{"n_layer": 11, "d_model": 160, "n_head": 4, "n_kv_head": 4, "head_dim": 32, "d_mlp": 448, "vocab_size": 4096, "activation": "geglu", "norm": "rmsnorm", "norm_place": "peri", "norm_eps": 1e-06, "positions": "rope", "rope_base": 10000.0, "rope_fraction": 1.0, "qk_norm": false, "attn_scale": 0.177, "bias": "none", "tie_embeddings": true, "parallel_block": false, "extras": ["capped logits"], "init": "trunc", "init_std_qkv": 0.0358, "init_std_o": 0.00853, "init_std_up": 0.0358, "init_std_down": 0.00456, "optimizer": "muon", "lr": 0.00636, "lr_mult_down": 3.0, "beta1": 0.93, "lr_head": 0.0075, "grad_clip": 0.5, "warmup_steps": 200, "schedule": "wsd", "decay_fraction": 0.794, "decay_shape": "linear", "final_lr_fraction": 0.1, "batch_tokens": 16384, "seq_len": 768, "doc_mask": true, "train_tokens": 136200000, "steps": 8313, "dataset": "wikipedia_en"}
MLP neurons of a small language model. Each row is named by its layer, matrix (gate and up: input weights; down: output weights) and neuron, and shows model dimensions 0-159. Each number is 128 + 32 x the weight over its row's rms, rounded and kept within 0 to 255. Numbers have three digits each. A neuron's up and down rows have the sign that makes its largest values positive.
After each neuron's rows, "fires on" lists the tokens most often at its 100 highest values on Wikipedia text that the model never trained on.

L5.gate351:160086110143096122133124101138156107089133031129179150075117134150117148162097156069102148128114130178098058207117073096130108154140146125084137135096088123134190089142130171146145102156113076118103155122103062083167117181130139152116152067122183128069152125131106136128161116129081141155118146106113060115173107179116052113140124116145106105124166106114141075150172112093153136102134131096144167124145168121104086151132156078140161112079178162172134172111159182131068145112164181
L5.up351:120124051184155135167142070154161128100154112141111124104112110151160123123145114209175138096113125171115125124146108144093051079170136138155135078174132100149145111116085087103128196113164152120139104071183085102117141189169138174104109127146166100123138181094142134099231132110128178137124123180179138091193127109070104147108110160148149132146182160137160099129096108121095101096172125161138113118103145140087100137133158103089147180164128164178092111151123104129123158189067097
L5.down351:138094169122114158112136173095121150165115130150068039161126135156096115106156127108116129115122141116124157038121181191139173092077117134179157144084138169194132110148124068102173103103113119121140118177120172154136145137116124091148077162126111122156163163105107096084112106143148080081163192123154117102048134080194189082158162117095122159149110132098111122108093112115123078131074128172093169156112113142164142161117095196135082128143075138117089081106139102130185117097158129
fires on: "5", "3", " ten", " Sant", " life", "-S"

L3.gate284:053138065101153134120129143124154098135137167165125105084111121127152113142135125143195108165128099157080087218132128110175148198174187088159089089103182124095154113142125111131099121120107165121127163109140111107083161162107131095099073162096103135151133154135138036137091092119155106097119075140139161133131086169171140155116155147118098099112101089120126092091169114171200163170122092109144154176131140141120093078129143143085149102093162146181133161115130098108185114229162133
L3.up284:113117022100175136131153149155111064132118191136146116074121110143129115164155140133179123127153098121103099216148131108167174128166185090148069074124157135077097109111124101109093107127108142123112154094153125113091166150138115090124109199087109147161113160106119052112056110128168142163118073154139148160126075157124118163166172131141083116099181075096115094082158149182148152165149136135153134120131171101134082115120117157119115081146175152168106109081142120111147121214142151
L3.down284:161119156122136089112155160192077187148149064175117162114154160132142138110116136092074163117150133119107176063138144143154090119138090165105152118183173106189110118090113123162153073140099124155119100122118154102159059108114138136171141075137171125088150126133141207096188159142117159126153163129102127118138167120132101080113144069136134154125099188154113176155086151058090087106162182157168144105152135130133154178088087139125168137150047151102140080150144145172099167066099132
fires on: " career", "f", " votes", "F", "ke", " zone"

L5.gate107:084130135111174130112139136140141200063137165199184113089154110103138107143160118144113128146103028109099150106108142105108125085102101152101116108154122119111142155109146152122085096088178162165118085118187121141088131124136119185119132179097152096165126093045093116164162106134121126184099193163131150125121149122131096168101146135124085132121155097203206081128096151118107112115190120154135108146141164138139143158132133150205131094114170061145048170163118069139115093144119137
L5.up107:138157155094141044103157153112119116177086143150116133075161116130119131175156143146104191105122148098072104143128119080116185140162110127134140120158100124091142079134171136160100134148161146157131184109087137123082160186106159173137154136101085143132164094061070143188121155142142089183105119110165157117129162098125125149122129133058180076130120177177130146068134126114136218104181159149090150142102117167115077119084072144149150103069136102094109091118136066110083171151149159
L5.down107:175164142121139112175101089137184099123089131070082137109105155127096141112103150170137111119127165147159091178144128118105141114146132146158120151027159143182075102128092114112122170051083094126140122144090132152181121152167176105115127095179146156092140147195137172091075176103103123156160131108116096144108143137121138146100129116154148084129151120079083138086121032133134099103148132081138145113074163160126133106086134137052089139149144147093211096110154183107136156069173108
fires on: "wan", "8", "26", "9", "anda"

L8.gate308:132092157090156147157111121157159145119157122103170114115163125172086062127159127133125085133118125128173137141150042069066186119124137073127128131145128137058081133111204142154069172088163093155109104112125131107097108154196138142080189081131186144095098138128094118140175079126178082149148128132083190138107140108184106114155120123085137163049154104138124152102119118161171160086120143088113125166117127163109216151171166145137105114171171091137156128102098148106130139114121162
L8.up308:143062143129096068130168110032131121176167132092173117155117139106165098170114114164098152160079151129127092129066141138135066104096149118116139122179146148147100099080119178108068111115142128149163182101153178065152117088061081072144124084131160155127143156097102179135207133110118114167157134153075125118121135102143089144158065133163103117118151205132136121156111152137073172075151170120174169096104121098144083177126137095134103122147122136166122105176110164122162108105114106
L8.down308:153137110133113135176144109135133151176207148069154120128140151111079067110140129186137154127207158159116153117121089120116120128157125052170075109150125144141100181217139136109120138143147150140160089143106164123086129144186170160114103107095135128104122179147102145146138099097079167175139154114124153118071132138105122119125165151097095174138144162190074105130152120059122087156104123124140150154047078169170116144073087071085155110101137109163088115157123156119153054137132074
fires on: " |", " and", "RA", ";"

L8.gate90:129113072141138164109135113108102169210111135200132099126137115182114149068136182144168080142149149186128102133187099175119156168133122152080080091120172124115134071154138191156127182173079062095063132082077127107113144128088061183142174097164110145126112124106099107068135153134165151104151128125143148114094150129111134067196152118121126156180120161103062139147118183152136145098109134173135153119135152119137113139152110197128115074124141114129156138090179141126098135073106138
L8.up90:120134105167175145054077089105152114163163149157109154117156131055070142151092060112149094155118119100144115065173102161128190124132123160097153086104122118089134107067085105123089156154101138142105076148101092094128140122168119146123141130080175141190124144144125092079113072142071130120150171050139055139129152142100121143150093191160132111112109096125157106181157129149096117151131134187098121168171082151087090108137091154094166107088084121092106172109131167154115102077105156
L8.down90:138105131095104105177164193089132120095078132138160028153147094100112103146111117154103113152101101138138113136094214129119084126160126126145127129107144162189099167095045088093109108158155140118134142117163111098149142165143097100124099116157123168082127110096105128143134088074120128167068115228150201137150085111101115142094136102162127106110155183141151147103139118184157191149108103137137118148182114162200113181141156104126157107119122135173144126124091144093185097119058089
fires on: " ", " the", " north", " it", " awarded", " as"

L5.gate96:168116078105144071158199107134173105092164132156097163140110145048111046127130101134178111157075076101121160128124156092136046142122126140106100120112079136162127078164117144050119113099108133103191146114133126072122068125108092117127160083140151118151131156126132107131090076183151117102127166091109107139138093135117140117105142168137107143046147135148080152159156078106138143134152136168152171142127203116126157188132092168149081129134127055123168164164061121152109137132103135
L5.up96:170102167159138125179161181110115071134127200186131103119112175078119130130114125119174089139099115120123156132138119128100075147074139142125076122101142130117122076150195143062088132127105156132169112112183116057106094125121080108142131115148139154127152162151124161113095088160183150165134163103078142123219103115133142147097143178148176160085174072127115125103192101145143134158127127131117148122119178142119132175077091129131059097152185100113141161215087157125126109180083154
L5.down96:203134169185092182101093164071089124166097141099176081096107164127138160125122154091149082121130126097117158124140090130133168147134157082178106164097202108137143152104178145153110104141135162107089139108194149121141166126134132128172112166138128138087148115155112145119092146094165112141102132140137201144099129069114104196104115177178125120195147097141097114099101139210109142143083108121067093112110156117093111119124090116113047107183145173126130102150148153112123091213111177
fires on: " of", "D", "c", "ad", " "

L5.gate397:096145178129105076110119163160104093057124101119083169182167148109132189163092123100092119114173094112101141153117175105092113128146048178141139107135136097158119112126136117125143127066137140101179128104123114128120146172135115175135182162141149170103139093041103202103180108118086117147107099090194154146136116127103151189167112183184151140140131055112187119143200107139121178132114115115125159118125124067154113100137142149087144119132185100107099089091098177098097150142167152
L5.up397:144153155088137115133143111066152134102112096152131132135099185082109177128125120095073096128085140070098062159095178101161179144152168127148175136062108147174122140124143088096135104114065149164146090110160098118103160158193187106147159159122131133101077084146093120146119102112116107082109120157177130122165153154152126151194087174120177100165100069154166155137096051146102171128112072192132147161124120087114126060154148117125162075150099122111164143118168093105095122106170159
L5.down397:093113111131154085157084146147090103188155079074123110080165094128120077114170106107130140112120150145152159138103104053124109160199128090110164156136134117105146086149078129112103166144151106118043141126112092151132174099082126110099144105130143103183182158168200074155117138137158076125160119089109161140163162109126113131109140116095060180062152129144104130144137169184139055143178162118107095069147151193115160152105085148130112145134155118178129159151164126105185171085122112
fires on: " ", " |", " May", " court", " Min"

L5.gate447:021140167118157104113139150132101178124087112060115078089105101110148163104178161093128139174133164140176100171125136111081127101119143124156164183122139164149125117148193137110195190046101160084152134131130121196131169195128085123119083116125109127158114126086138147135151195115089114157123127146153101129149132143164164139109070088140068115086154106113155042138200116142090107118141126126105101164139136150161110068144146123137134092174109170118179146150143154162122161125103153
L5.up447:127113159120129164082108118119163098105120128139143150113126125125111170077103121168131138077123097096127094135106158161144140165063133136096128130123130150115097144112169192142147156233087130191059134100128225145075181154182145092133097111126190115113124117168104145106119044129106184142089115122105102113141123133179130127160132149121147122142133099054193115070104142065096123110062128086172206130117118133138152109123174146066159177148140159140116111165150117149150152161111108
L5.down447:185119048135077144178104077092175156101139123142165141120099108118184058115113087187109140173172108109120143126141113117130139132143130123102119114130133161129199154164046069148093089125198104178196134183186096092187073065105073159181163169124134137110181107126136058168132135170154127142120119154132090122118142123066128149103140094206124138142134132116124136140136169157090137160142118187175117148123129102125132159134116114165114099113185079129117147129116149134122139106129128
fires on: " University", "ple", " County", " City", " Lake"

L6.gate217:114083162144113106083164127126118159184152165134151107084162116112071070144141157133151103182181125072134172131139067137083151169124195159139108064155133072148151085095143076176137213100178065105105127184114125163125119104128114092102163110116119120130151117098152114123169146137113112140122114196088130130129098067109116076105070096180090149081128114190163109093110108117156108095139116120125193113127132143109115162135118098174075102133124144087108118110121178162187153079106084
L6.up217:161145127152107121166134131143115114075157122161131118145090125124087097160095127116157168105165077103203139094150119086146141127190162087054082148089149094166082160152117178143168158110132107146119081114114115081160134142176180118143171180067107133139104062135088141142201109159123104152111093143178090148154128149112190163157107117090161131168138037062145177105116121143061112156141096120076141137111103184115103131056104088144113107130086117131109108141140134127112132198144150
L6.down217:140151162133177139119093124132132089121065194111130156164166164122175153095123135125145117114067116103119110143140122146107124126117084145151142128092117212097135088162130130143103086149040169120143146133081136149117175110076128113152093129171111156062121179145150133115082191047117145049181186065163116144062146160168111091153176143083134057108104184106112137158136142130113134076099129100164141099108135120154161090110138180122150147153142095153186133128168092136150088118136099
fires on: " L", "ly", " at", "26", " received", " Val"

L6.gate109:155145113130141128159107121194202087136070091185161152188090156143067129158105094165134139119137123153147165151143155071094163129098160065164075075121081128148110108186137079120143177098135120124115162192129118107104154126101146180146186099117094110126163131178152127156127133072191137166164121118205143102190126114154126106132139110115108141137125144157113181147139115072053115182153104118192124132159140145102127144114134107187155123130187123116112101137127084066087161110118169
L6.up109:184139214133162123155117102053078098129217144115092111115145173137146175148137121154138120154175084168079136123171108153091098129151169136162180130084167135179171119090160162090124127088143159101060154129075131160115090167138152120140129113123118172176126077155176123109133114153118136136138161141142112140125127124124092088189176150080162121115147128086163116149167151081089102123120137111088207049105130160113050151059121134155090109120133144148122112074153136093135119102109152
L6.down109:097140097111133093127152127162144111108047095162192148138154121180127105085144118134146118137051162050152159082137171116164077129096096104112111101112102097137098084111096090185166075113137070189164104165160065072120144055143121122112130137101126137112156150142135128124103149146161104096187099133105115139116162121150105169114095135123100150129101011200156110129111135141155167163146143118119085187152124074171203161162139138121137119098089100132136140125120112173129106161144109
fires on: " Candidate", " he", ")", " team", " they"

L5.gate256:160142112135154150092067141104180115088101118102139129179077096160163138127153144164156151096103156120063122089060070132164091150136125071098090139093111100136115136166099079078116131172179118132111176123115132148137143119097104112108113069149066178112186118220087083159129129150124039108142149114108109146126156142124183118155191146085090116138134155166138132160168098184137138101133119122159166122171122078121155107170113175141063103115183136109125114133098147086167101155131192
L5.up256:087165135130104115149106140097087104151130115164131137182189137159189132214118109155153113149113115174175163100120113172093076136137115077167129098091104127131157187143167109162109152179113192077093149132157124132122109127120148072110105204142191113141081166137105172062130094143145192170098136144102109136113179194150091125125148162118142081164193113161125135164119124155145158184132112100113127136150115105135148151112098144142130228108172101166183134149095092134153124176154146
L5.down256:173123175120158068132097181166179076071141079123118134134119133040093117070112154082135199105115158098063181155123100171158142136133165177107118124128142131147123128123129134137102106089133124100160143159096090094141165133097125153124121049130111089146143102122122091143129135098101074101157058102178114144160113078127102182120113110087142099128088127111103157125140130067117145071120173136122113148109141153199104122148185122126131044183178113079099122099119056111128095125157164
fires on: "age", "ide", "ive", "ory", "ents", "E"

L8.gate8:118107145123138164119132143091107170155100103123134115135168122160195088115150158128163160149123160143078073161132157108120147111169084158106114151151115133158098124122061158098084147097099128130113134116092081170146086135122168039184107085134095099058160141106129075124157122194109136117125104177142086097153117101164211154127137111162139097146125057152105102101160133229122145141176146151102161147103147082146146189133096123125128167121135142182209179129125058156140108106104150
L8.up8:108130113090147158165122158142096125180066164151129162125127193108143147159182105075086143121126077114130094151119144095110159134145147069111152140162108172169143132086026100128144093139148109152087162061190088170174130188124150148174131137120142166190105101150095109125124167150095141141084178078164112159144156062148175104117116162108132150123112148047146130153141089154133145161125141139157094191131116084168133149146146120127143127126063092122130067084123110142072124107148064
L8.down8:057102088123106155103097133129146074177092180158092085175115074186132168189077125130100141125141164132138126069184110154165105153149169118149102112179133104105148135080161159080142136112152145145106058200116106148066090151060070150143162095138163131118115125143142075100069169127165141117169145210099146137091151151153057099139136085162102128114132087142112145098111177173088113153196118125107105146113152146101154145109102114115117108126139117164134126120148156128108149133054148
fires on: " "

L5.gate57:131120094125115118147126178122125139170134119091078116104152111134125099121118136098133114132125163183091087129142089182110153103105131142157213131157111168143203127132123156196137084148141098112178101172058133075135114149151107164125055099138117135187169134132136133145115187105104148143144112197166121078092116172092138130095100145160089166067178157154153167168192108133105085169200137192134109104112114071079128185198155157143128105103120099152105114166104118120152095103113083
L5.up57:128124123075095156158074106087197140152062101124097077124158125138194196148050092176152168142098140133166106139128097159134116102071158158115120128133093155117145167082122117130088172164134116144150120069145123062140150126149157161145109199144085109167117095123163095149124087109141175113095129120180135089151054130157102139119077150136106162069128159102086146075129114171158096119145092171112139096078101090166088116192148160091184110143178120149099148120120147145129149081108152
L5.down57:132159105158141119131201103152079114068098145119159172112134113133137125130200097161128102112146165080143128106121158108142107104131071110113090162136115086133101106164133125134147123091133111227122151166152133191133139159115084118099136088147192129107144121154081137072163114100133079144191182131127133131128123120132086179186136125124084146119129066126136087175147136090179117099116179062111105130159120153136183122059107070125075160124112159103082078127103047135121147175170074
fires on: " of", " and", ",", "er"

L6.gate168:122141150126135140132112198151125127103061121104082070102118148129121124116125111121151180143136164077131167161146137192140097195120099100084107106155137130148164187162118094171139084097137094071161106121128147099166124094108204144133081124151149123115191179060136170120219124158131124131135132162104143116145138143147115116106097083131100060133106106115142151129159119121075065119107129159221122146145163074192168127154145109110126107130072143114102128108162086171057161098076113
L6.up168:138190094102147114115114155165178067091103107107152118096150119170159070135091095206099145110091124151094137094080060119105103147109150157109160145121126145136114187166153166116107080106125161069138129146152145068142156155170142082170150081136127129176153069101150088110154146148149104121121109139097116118130101081174150146153165131141065123094141098078088106073176111087088102117187161116154097084096142079137162059180156185106107156087134147115110127162077109137177122145168102
L6.down168:113109106123106145167145134165106130110070125124165193120144135147186190128132145091190077099093121145154090095126218129062169051129149118098122140110097159149098144160063129133159175111147128150110101085086094133116090148102118124110111166152180142130113115120079147133094114128106070143079144207100116141112139112121104128150146148112193148165119168194159069122138112129176144131162118110087122084122159205062100111102085077121142137138167119124140101098168130101163123154186074
fires on: " and", ",", "aw", "at"

L3.gate402:103116085113081065153134174068122117126115115120154135106113139138100121113136142086118119124093092100140204106118110159110206121073192156069099075101132169087171092159111157141100123130139209112159136118153123181144129150117162145126129100127180107147122155129139108137122117183141067195116138112128096165153119098115108178104161091139128070115189146110176145142069204143118159106117113135093105112081156129199113126123099093205150116100098078134167063112135150174114116093180137
L3.up402:102130109120134125142139101114129134175107133160105136089109135099108158060109165095113166120160082146142155116108146164120184125076146140106128058110093122099135123212116108124140176120099134175123064174135138145113131125134112148098110166138118144106157183092136116164103123185096133166120155128069119097176151123134115153129170128164047089140173113172195142113151072144083103178206149143084141143107172094213101109124079101166155088113120087121145113155128222159158075146171121
L3.down402:181190143140157175054073139181179152116138138111150184135137070158166141167126095182147150142138126106122075084178083144156092140150139094210110175162138093130097138101189081119112063127165121107114182128141111126137156118140122134136175141096115075199142095142092135100120121103132169093120119100144127133138098140111142121169076072144185206091096162121062140110172135101132083159124172120118129112168123150050143114128175115107129124129173167142085172126128118087132126101115108
fires on: " %", "ild", "ords", "raft", "ants", "oms"

L8.gate358:113109124080150109163164091149154140186074114086169152140156152131175113131142146214063129135146099170108110171100102177142085107137147172151168145108187096139155078100117155168118147135131096164168164119163080110113176154155110122107119128143091189131085135127109120098156111125194159135084118156154130130122189117108091136158154148043150110095132072141129093100077148120055138136146117097152161057127186122111118124106152127099128100142166159137038194156143189120149117156148111
L8.up358:155093179109115116133081142093135054107077142133129125128116138092122117127071074113146151063170115134218132110136149135133171082090126137112156123139191136136078049096133123097164093130077101096148165144122131148121097161161168116138095175100122126152103148130155124150130157150149118187120118132152134162087156086131137153123112149105082130140126116046120145000135154133128159125155158063133078112135111128150126157126139132139136107148113113139146066144026059164142136105080123
L8.down358:085102163138112126120079144106191155105113097152137168145091105122110078187131180152119138154149127118188133081116113071088132112118106107160115077112081160126095136170104090167175145109117092087102090132090099124154146159083136191078142149125210186111172123080113195128132098162073108144138138132165183148095136147172128156137191121173130117134194103158133105224145157119099134119126144131106074165135156133127143150186112119155093148165100095139106075110153133094160094140195152
fires on: "B", "us", "RA", "F", ";", " →"

L5.gate365:136111135130082146083123189139142139156122130185106143144091120123122118142160102085149135121173159170108100141111113138159162144100129082074088141107141162087152125091136111175122106088162085097151116155156110193049121122141097154115124139091145149112099126076093089210096113151130189146154159117117189142180098093079159182104136177182079114191097108144150062150092119108154128113120114122190137110143075144069089160144186099094139053099142132075151126144114134117193148164094118
L5.up365:122170167113086088145135113114154139127159102118108129159217141135105091116127098135123093119105184117134063133130145103138173198114120106125154114164098111148105070138136123108142121107149086126137122176135142124097178114172055104085160112099193192110149146126124171136154132138131128098082104146114109126228137089143075150096088099090155080114093179163149075158154133153154139112121107150086145093196166129106106091147120124147108161089167173060102123101127111110124161158086019
L5.down365:100119066153108124112143171156113112087149133136105149078042155130183155100106136127150169154152086135197137195128096101083104090154147110146099208173190115134187178128135113146059134095094162094099123107097167147151145117105164132136130107151095085169094097111178185128113119101099189108129131132140117151097091135075157107157142114144087129124173102139120152102107109092125130107150130092168102128083129144141117179075189077107114118162115130180172133189186125148146158137066176
fires on: " –", " zone", " Time", "ze"

L6.gate56:099151137090137111143144094106105194138127137112092126150114159167120121168125159077101151148167163103133087157154064106174132131168154096140087169145087116162130097094156073166139087143048078140099140137123099082080152091144140123112156099110074123134115064103121132174093097070113122185172132068165091148148127164082123094124114175121153062108111122129104149086057165104142093089036070125152106131133143135142124118125114103085184075091142055098152151116111115078140142139101137
L6.up56:116147119091139084139170113123080124121095148071184136128071096141086123168066078087199123105114137082119152172152098153143066144119189116110132109135131091113140135071155136143147099075078105160111099091117068102127117120113111172118197125120126099166124132080105168165126137087062135143143124143113059145135116127095128133083088167108085093102105131189136161126179149079107105177103066105102090141106079160143078075184136071096135146093179090097101114102132097128121165136150094
L6.down56:108142117132130116085199089101120161100135161101081166170089112147140117179137117120095172125167106113119091133121067119158084090204174167116104118184088136160131126089190100142118118137075142122099129147109113133141157129148146110129162122113119167087129082136117135170106136090156120152193121116174075196143116152061148146087113157119166076217173135144110197123094100137130089091080081135122094102137127166119113109119118076075162099090155120112138103147096057059164095164117152
fires on: " is", " was", "ely", " most", "ly"

L5.gate23:133154148117135132161109174095144177152114156124189095153142189158105142115095113159061141100139115178145095101136167119200161123115130077101123079121127127111099071068103163054150115110181132116133194121140158142083149057159134132109172125104155138133111139148092109163114099074092117104106148139169171161125135175107191163120133173099097127104155093173105166106120176201134114167133119130112105151158125107061132116061148121128107121157193152137135145160132181136061169066173114
L5.up23:138125147149130124182087105115142108112050164094135099152176186107059094138100143187121161066100110096161109074158178113184146086117129122102175154144147183125096079093138149088118095116118188124133176085161139112133148109161117136097135163091109121117094135160107099108152098123147203107123083162168113120099135123090183180128143182118144106078098094130128144103071167162176155138155123101162123163113174130148161140112188115129120120208165112133080145109117151169079165077147072
L5.down23:146101137127164136090121120178157114115102079204128143086134075127141096111173090208157106129126098080123116138141116125075092131132102135136143128130113108081111149168095113187145145135154125131077104132103111116185076238083162136117112154175153140119140151136075125124169140136133129131145087169027139145107168124098074114112157079153142152148175116118207106141119157104087090099131117029118133068129152119129172134158146134129141154098098105129163112083149141154162089198102109
fires on: ";", "RA", " +", " defeated", " /"

L6.gate426:112074143106140076183117079076145173120047122100120082158132109083157132106116123144143061119157087117142114115142088110149160155073152118135170137138141128144079114140098152117159156090091114099122086090141085104108104151120089043149115105094091132119127094113179106072157085073111123075132136131162090164108185116148129145101119114133138203102118098109078136094118138213167088135155104108129106087120193119064131099092166159156138103076158117067186118107095118140114171083140145
L6.up426:105173114110126142147146130103139128115128067213076104059094158205138126047115122090135060174119116128140108161115111101104113107140104175170144170116109117168136146144121141155138131129167100120063088131053160147142186120139119120083134082124060188071142145177122149149087093100129107113115134168104139190140100154139157161089156144166149162162157075082106156119113137169127111137133071122096134196107119171144165096178126125093139126084136159128171119072111064107128119121174127
L6.down426:155100154125145104166112114078156147169095157112125103178138129062107145166076078101115137141151146126112116109138105131148151190092157102103136080123161110128101101150129110133172186174157115097128183160152138140063070115084087103227134132156189106110192174110101129121153123127116159140099096130148144078100140116122126118088097077105108153135124114119134177104128157121103116172145134085158155090111119127108088144094079162142113122137078072147181155143171141133133171091000099
fires on: " "

L6.gate114:148215171196111131092159178130150142154160181100145128107148135113135171113126103156098186168137095131121087099184137166115113096166143128129130143098080116109161200059126124087131127119114169123163093085100162154118131161141177078147069147164103154150180123124176143090075127158145142062120215186112148176153172188092120112132156153179087168153120115159129140130080153133120147110169161105112129198168124095084137121193126139166110126140148147129114166126166112125124143074124128
L6.up114:066144104098107095117145140102184134148054103098183113090173123118124119115124136127136200155173157155079137160121158151143094108140153109184121096180130098141080119062153124089134127092082106086064118154115089137124157123130132150159148057135131136043141121163119154075116129142089093103067130149124115134166168134130202061146147113162087104131132183107104112124145120149085139157152175065097080147180104110103166146187061140131147116106107144143117105132109135185131138074134185
L6.down114:110133169101135149167074065142115131083068065159114093091123110102104055095149121130157106122117150126104118157086072097087153200144099121070110183106157109127098071135134096185112208123150102184132147122100140142149121146147118107079153155128152107105070117149073098195189099117161161152129103118153120110114133139116045140151090094161173149105129143081154111052147122097150151110102079150115135124108142158164122147124135112135106104158117104116125170139145134197129159126044080
fires on: "===", " Ir", "ield", " Thomas", " \""

L8.gate254:107126097147131083123156129111142114116077078135156164142157162128122147140152071145085104128137149121152159041118125059147149138168104141142146136149106187190162170146182147110113100057080121068147120125149152134109089084099135122096130156175111171065100127063151169083087127080146162066083141171118147116089137096168105179146095134120118159118115078154150112079074117149077121186129105128126136168091123077171104159055096174131118128144143117142137163124108139091114132105073200
L8.up254:099160117190143132181127149125119071137159123099186097170132158103141090088147123115134157155082154186136117161075173156132158165152135159092189150092119101203164158151103123121122089138109103084134136110160087112146106186122165149142170181110133122138161161146111115111161103126085155159080210165129146210186149131163142081111102119071137143116139101100153184148134182177154105083080105078159119130090114110170158151128130124186111132134154117173124154146094104086125200116100172
L8.down254:115104221119132150128106124088087125113140094181110198150107107090174165171158089138090069110126101099168118141120132094084107120154066092098137158204123128117182151127181102131092085147157149057135142157167152128103059036113121119096150152080150128109142173106127156152110109100135136119123164071134122128116133111100047134122077114121085160099144120188155078128080157142115131192144176145104135123169097102136094170094150165161147131127132090142076167114145115131092124173104113
fires on: " E", "E"

L8.gate94:114152136129139162192103135075121121057118111155159140168182098122198116152104151089145150141151128136106116130162126108128138152100146168118138103143069094148143101133090165147094121103087057112133138101092123141056109180168087161197198124084151110142114149119092040104151132149089099138142136122136067104111087120120141099131068138146096093163100124115151123088159131202127212175158098138113128143157157140161061132099103128189131145116193139116144199151152104127172150093121161
L8.up94:042145146132078139115102111126132162180117165048082143127121180141126130092067086142057112104145186167040094122132149139050097103136142139120170110126126123111136155091126196151072092135096154161135128177142142163121188180077113113131137103131155201135107161152109188112151116092119176115086154113124100124129082108093091114150207159140116116140120090096076145141111164125075122143150121114089115130098140117127103144195084125110148160133085124118154102196166140146152129148111128
L8.down94:132119086052081092139108094139097108100142075125162102174151072110168088118154168117166099172128125179147109165116060135170085116176139136189162049082141225135154116146093152094109181123115141110096131151129120133159074115123130089139166092117119113149160105121140098128143140131142185108097100166138123172113150163115143095079176084106112133104128101115086119121143141117093129163126078206163092087131117106106126138117109131161148160158152040155148140169144120100173103095056084
fires on: " ", "20"

L3.gate368:102150095125144182140112140143111109143053115115178065126145108068191151089139088112106150130135082124131104178116149117144087185162104090155134132117103168088075145069098214165153096074171118130110170111151129129153078106087152102180150186144089190122178146142174158134111120120156073120128129111113123102128106148170168090157079160159090090088078087142147149098069120142076138138111140141148112193155110137170136162109120181129142155173167064162153134082099127129153146118107116
L3.up368:094129161155190088144145157130142117148118159086117105138151109093149110122180101119087100100185075129166115134169180132135078189171070158180159145167095163134133129119159109163138155090158139079153151133174153111193055105140154121090132172162102149084150145116136128107136143166206194122136132105128186051126110160170091105116121128105108159115070108133123088122101105113074094135097138123080138161116183155088162112127088069067154091195148101106126125116128098123145163162135174
L3.down368:117112168161177093125139204171131111134078124109139115182136137120102100160164125150143116085179107118146097141163139102102093191150109180201119179193106185152151143151168107167171146145152184087137131133170172126171114126144147115102134153152112129069142138123146098120112142126181208164167163106116139134171082151146140101110128125092137149156091130113132078148154149131080120141114119137106113150094150117131133115072073053087152109202198105123082128138093187130132172174144205
fires on: " E", "E"

L3.gate178:136157214168148105143117137102157132137088143128133116141041086136197106139148130160091077138148141103136110112117102132144115152129094128182176100133132120140123098161115116098095166170133190146088156127204105119142159136142116153144143101068156093104077167122061119142080117116128144175123094135105081125154111184126078130162084142125156117125152030115199170143066137163123158149124149126112147064085169144191130103113141117116154094142095082165155126148065079125083129140164075
L3.up178:167100168143090163067151092142161117102159160148149091184089126168169128106107082120148191156163126078124141117047182144139114149083117153103140094149101145170137132169136134161166183134145202123117150125203071152169138125138136143042111140150168139150101098114127087105081106157059123170159133108140132087119130155121137102157142083122139131102112086092099137195149181150106141119161148070147093100131140186100072124146131081139133132167151114094153054141123098117132165193129159
L3.down178:111159072128178094145115145065107113155062072121133106072168134087125150142152194121139098140136122161137139114181103124117123113131159122149088182093107122129150125077123125130089107113117070174134124093072199107125114133164123119149141114102105123114133053134163162168166119129187139036097133081125143158101160048141152150116148148152101096120105164153119129040096119113134105079119111137082149177105053084121199165113151144099125107106153135159112170156138152144122049130119093
fires on: " they", "ions", "ment", "s", "ts", "0"

L6.gate165:086171121207106141107171192156127101139117172182158129091096200124131140105188136200121128121122155178064166138076164124133124147108092061116082098140145164120145111114107191135121122108094093070139154114157172160170165127105184149124128126191136158136166126067100104142085124153093125141124126098119122187141116135062166183137139111162147185157176087058181141151139081133156103186105150119152150114148127079152104116165162101123082162120155164125169149107122115128142158149124133
L6.up165:201103170048120091137068121104100091147148151155136099110148202153160129118107136140136077075114135110121144164134081062112060134155111097138149114115124095124099084109105119107140099115150173167100138130135095126090071111129100140148189110109123109065102151134084153113149121088092125166099092076103150114130132129099117101110140148030178181117170112109131083142149120112145187114111110190140142102145106165093078143148098146114085041081135179138120157112078125191132126140109181
L6.down165:175084071134140117153097070080153139181085122111092181094149124134112073157071112134078141162085116123118131087178145095148189109106119179144138132157143117158151138112088108077128116156130107108128136134137178114129166122147107121101090133128120124098149133069174123055143102121133052090125190173137050106132129149201163143055102152173094096120043120168060150120078160162124108103143164169145160177113157103153161139109117112108158157163087101106133130112156138091147144094137154
fires on: " |", "."